From a checkpoint of a small transformer trained on Wikipedia.
Size: 13 layers, width 512, 4 heads of 128 (2 for keys and values), 60.7M parameters.
Architecture: rotary positions, no biases in attention or MLP, untied embeddings.
Training: a variant of Muon for these matrices, 1396M tokens, 10651 steps.
MLP neurons of a small language model. Each row is named by its layer, matrix (down: output weights) and neuron, and shows model dimensions 202-297. Each number is 500 + 25 x the weight over its row's rms, rounded and kept within 0 to 999. Numbers have three digits each.
Before each neuron's rows is what it responds to, as a language model described it from the Wikipedia text at the highest values.

Description: Sports terms in results tables, draws and stat lists, e.g. Hard (court surface), draw, Seedings, Replays, pitcher, blocks; some non-sports table words like lb.
L8.down213:486471453496475504490512486544500506449512480544523520481523512502537504474452528501467510497498501502527497482476465479507489461516523466512521495460502500518523528498502508517477492485513483475447500464513509479455507506530524496475535479444501476474451469543511501516538513514505517491

Description: Short word-piece tokens in the middle of long, often technical or Latinate words, e.g. ect-op-arasitic, synaest-hes-ia, antihist-am-ines, pos-it-ron.
L9.down376:519506532496500525525497480483504499517549502493515489507439503471502492463528551523503495488486503502477508509451463510487513453474513518486529506517520489507460470504499514527483483469469542523473532572449537524510489487509476500504489454501484526501499479502488476488479450503506463531

Description: The first word of a proper name for an event, award, competition or institution, such as World, International, National or United, or a "the" leading into one.
L9.down490:515484509516498519500501514459529515496491516497504491431487480503519493469522464488479530523493507495548498494511482529489457517484490494511520489458493486495508501500515493487484456492503474506504518496477471534493489544513478505484470535505533481479497485566447546483499491511516471522

Description: Words opening a Wikipedia section heading right after "==", mainly See (also), Death, Legacy, and biographical nouns such as career, death, wife, years.
L3.down1376:512471462456501473505486495561459479555527500459509469496510524474502451497481512499496485488551479510499470514486514541523503471478508506489482494506518480496479493547470494510484554529444510518496494499543516471481494541492491490477516482522487514530561528508471500520490430506523517503

Description: First token or word piece of a proper name (place, person, team, organization), often opening a paragraph, such as Lake, Wong, Fair(field), Ra(ith).
L8.down1150:501485487501487498501521446483443518506506496486493533524509516518479473514497518470489486527528468487528527467492500489493501488529507485490475513470492469502507547487486475483492490485475485525482479499485545551534522486499485474506486484523529503491496549483480498516510457548444507512

Description: An initial capital E opening proper names or title words, e.g. Eibar, Eusebius, ELAS; more weakly, header words like History and Website.
L8.down483:513462493461514516467520488528467459504463425464545511500508455509499439555500505515521483506447472465499468493534514536522511513507518515477505518525442520482508502505528528530518479491506456507496508527515539476562461507498499483539502494529518477441495505519501442503506508476566458466

Description: Dashes between digits in sports score tables (3–0, 4–1) and hyphens joining word pieces (quad-core, single-thread, co-Surveyor); also time colons like 1:21.
L3.down1145:531452561512493519500542507476499532493498539502525482487552496474501466518482512525499520500494501504499527473510509473527514486508536483522479533444493547486555524511529497513463507533489454520486490516519478514505496438503511490483504461499495541538505481520488480511466533497505487506

Description: Fires on single capital initials, their periods, and short word pieces inside proper names and abbreviations, as in L.A., A.E. Andrews, S-10, Sleeman, Gravelle.
L3.down767:509489527486472445503516505522426519534459485531571501530505505502524468509488486490549492459499486478527505493529501497475514528486543542501502477489525512500504504492458457493506486460441473498474485530507503442495504489524501470465528491483533491523479469469509440496489475489530493548

Description: Words or word-ending pieces that complete a predicate or adverbial just before a comma, period or preposition: as well, respectively, alike, -ically, born, arrested, 2015.
L9.down1848:512427528518518461524476506527537530496497462487483533497517495518463509491514502507521478508510495499481500502540509511482489485479498470491493556494499540507488494491505487500517499472476480486489529554489491498525463465527542501470507502472563497501487550504506458467482489507487503494

Description: Prepositions like of, to, for that a preceding verb or adjective requires, as in capable of, adapt to, allowed for; also scattered mid-word pieces and table dates.
L3.down908:523474538480549453487504500470472494477526484537500502501505499529474546480513504467505502503489489527537539534489488499467507456500522565523481499522496568474509542527514481534498521501441510513514499512485492520487511490529495514475516526540474545488526483473472499523498515506487484458

Description: Second word of fixed adverbial or relational phrases, mostly after time words: shortly after, soon after, years later, as well, so far, right behind.
L3.down1694:546531516474467514492469524547474498495515486548526530556471483518515488461482550510483524476506488516467510447500484515497485486523487534487507518506511524552519562472489464493478499516460482500504516499467489506509525541487558506517467507529470505447517480480462534518479474509532479487

Description: The line-break token right after a sentence's final period that closes a Wikipedia paragraph, often before a section heading, as in "...in Brattleboro." or "...cancer.".
L3.down695:565520497513507476519498481501464509488508511511553489485484501483457492516502451509463487510463469557473489517469484531450516541501513519500501502474534484479505529441521485462435528510474519523523491507501547497463542515503544491477479500528487457494498442487497514460509526491493431506

Description: Mid-word subword pieces inside foreign or unusual proper names and words, e.g. Soc|ied|ad, Inc|ub|us, Pomp|ad|our, plus weak table pipes and list dashes.
L9.down621:487514495457527461496544491480520497498478506507502464513544528537498484474539499526495525501484527518491526540473506484492518523516510545525504498479513517496520512489508503490531524493470515469502531457491502502527539525480450517554486491506502464533518517487483465509481491503471506503

Description: Determiners, superlatives and prepositions just before a new noun phrase in encyclopedic prose, e.g. "the first", "a currency", "home to", "the largest".
L9.down859:535439508484476487511500500476505460474537462455480525489541504512546562487491503497490535507490527501519515478518512483455491499430489511502492538514526475504452502528487521515497483469516485483490474525513518485477540501510461474529488513520465496550471538485445496472505526497513505497

Description: Fires on word pieces inside titles of films, songs and artworks in tables and lists, such as Pursuit of, Marriage of, Ho Gaya, and on "See" in "See also" headings.
L9.down826:513556489492538477480494567472515546496516464490467514527504502470491465458505485542506502535526525516504540523513514476469449485435486457484525505482519505486467483476501504528480469486456453513507511507507545474525484524512495495494490473490508501464519512534523485546476486494518508435

Description: Ordering adjectives after a determiner or possessive that mark an item's place in a series, mostly "first" (the first president, its first meeting), also last, final, debut, only, original, opening.
L3.down551:524471513474489458503462458465499510464506456495456515543493501520473462523449498506515489521503446507529444496554508517521511493514476504463507495518503485481504491495511483505487531479483475458497495489520536476493479491459471468498471497504485479488493503516440527477528483518449574457

Description: Line breaks right after a sentence-final period that end a paragraph or come before a heading, plus sentence-initial In and last words of table labels (electors, votes).
L8.down1763:471449514482467458513478519473547518492541516491491539485479453480498474502491451519473455525509467514476520539511479538490505500512479487519513487494497528492489509494538549533531488501481456498520493511531529486510531555494508466459492469524509452493496494480505489509489506514530444525

Description: City names or their final word pieces, often used as modifiers of organizations, teams or events, e.g. Chicago Tribune, New York, Pretoria.
L8.down220:494482525478527436483470496533512456534490512509507486478448461479495459501469462507526550434492465498481504526526475530497527512524495501519451480504480470516464510525538506506451484487493500531501516507475524508508486458526511490512502525475472489499467548480504532483520472535489530505

Description: En dashes or hyphens between two numbers in sports scores, such as 2–0 or 3–1; weaker on pipes in results tables and on heading markers.
L9.down767:518565505478545495506544517500493469520505507507497526485503495506443503478465482517518521471500484486506512519519512467533503462513530505511508454558495482482500520481532506518538514492474491500492540523478501509432493482513523507445503503480495490491502494489537529513479466510446486462

Description: Middle word-pieces inside longer multi-token words, mostly foreign names and Latinate terms, e.g. Cerú-nd-olo, Hyd-rol-ysis, Inter-action, Y-vel-tal.
L3.down798:456505517515477510494505464501501484443484513533460509508513521521436510460532512522507515505485508493514454508457501522460482530463461507523476499516472473498513503472510489467498469490513498502467503482493476503522517504498557487562505465505488512507490458497500509480479470491508499522

Description: Second subword piece of a rare word split into fragments, usually foreign names and places, e.g. U-g-anda, N-k-rumah, T-ing-itana.
L3.down1518:469564470508505475479489518478492529529481499519510520517477515466456518471492482521574519535507462538537516525483490489485453539484521491542518497463486468547505503518469506475515491411550475497530535483537462477497510521486468531479487516531489499504457522470469492522501499509544521526

Description: Final -as/-is/-os/-ou pieces ending names (esp. Greek surnames like Tsitsipas, Gyzis), plus the standalone word "as" (as a, As of, as well).
L8.down1826:499510503494498472483461499489522503522498493509490485481497468456575522519505496538500496487527504478526498461529516553496537476562500478465580530508492483495467499483503499470490501482515528536520528492529468530488474506498475471487518535489514493450499485483529490465524500516536527473

Description: Prepositions, articles and colons that introduce what something is made of, done with or equipped with, such as made of, coated with, carrying a, Propulsion:.
L8.down1557:484384538469474460539503530452527496490538500515495489517502485494497449477516528510537526504490477492522519483518511560494475491486468515478444502494473504476502473435497487505519483479538529522528456489523499497516474521530468492509501514465469452557511517513459518478495484503508496500

Description: Separators between digits, mainly en dashes in football scores (3–0, 0–2), table pipes and decimal points; also word-initial fragments like cons(piring), dec(eptive).
L8.down474:493500475479505461462487494488462499498491483490535488497504496462517517447536482474518513501496509506494490522484476530505488520489441526506503496524495489485511464466509510573488542492481535509472490496510479453492504533472477488472513478523477539522503510510503501488489464519479487495

Description: Words inside Wikipedia section headings right after ==, especially See in "See also", plus Champions, Retirement, Legacy; also table cells like %.
L8.down1157:491590464451464501492477496530512489478486516494497493534497497527479484461509480559523503494517499491544546525491477483479510491505514536487496531485470450527536485532510471471499471520461561450509514519521457497507487489517489527536480474485454544506468487451515533512501513540480501527

Description: Tokens completing fixed multi-word names or words, such as Tennis Tour, Bench press, Associated Press, BWF International, plus mid-word pieces like comp-ress, Enc-our-agement.
L3.down1829:533550582497475503472492532489531531473473485491491522502499511496494526502510499474572491493519525486441517507520527512502518474513513501461479459489496503511503472498462518524519529512469461470469550503483503538490546508563471503501474444473525496503492493478525495462532494497484501579

Description: Word or piece partway into a multi-word proper name or capitalized acronym, e.g. Montreal International, New York, NAACP.
L3.down1635:505450477504460488518477491465516479517532503474523473486484512512481477522536527511455530483491466498499530496546469515514533518530531508507503491474481478531489545460484487472507483465527484504520536511488491497523498508487531451479519517506491536537447479434481479474486490502492545544

Description: Verbs or prepositions that come right after a full subject or clause and introduce the predicate or its complement, such as to give, at the end, has been.
L9.down1072:529466487531533512506510468524484489472533491483460511461486474507466520445499470472472481487503489506545478478481504516482489509477482521489503488533480456452499544504524495496480485518518500499504500473539482542492497444467532518460495551447485489517504532527524521475512508517492521531

Description: Mostly the word "first" after the/possessive (first chairman, First air date), plus negators (no, non-, never, not) and "of" in set names like Board of Trade.
L8.down1537:516482454495509472510505491523470469502504457480526457492443533521520473491467479455472522494474486495485460486524515504531464490506498547476494519474526516495526494494511520528454497502490468516544482496471508487525500476491495492511533495508492522498482532507497492511513496521494491508

Description: The word "as", mostly as a mid-sentence conjunction or comparison ("came as Democrats won", "just as valid"), plus mid-word fragments of foreign proper names (K-ä-llberg, T-res-orit).
L3.down681:541534524491493566477503477497541493517480520477536519460507455490485498497477540503493477516498494529510495527460526475479507496467506500501556496487515466545512491500467514463528464480460493504525472505497544500462525456506491492502502478492524511496546463531533470520491480473519535498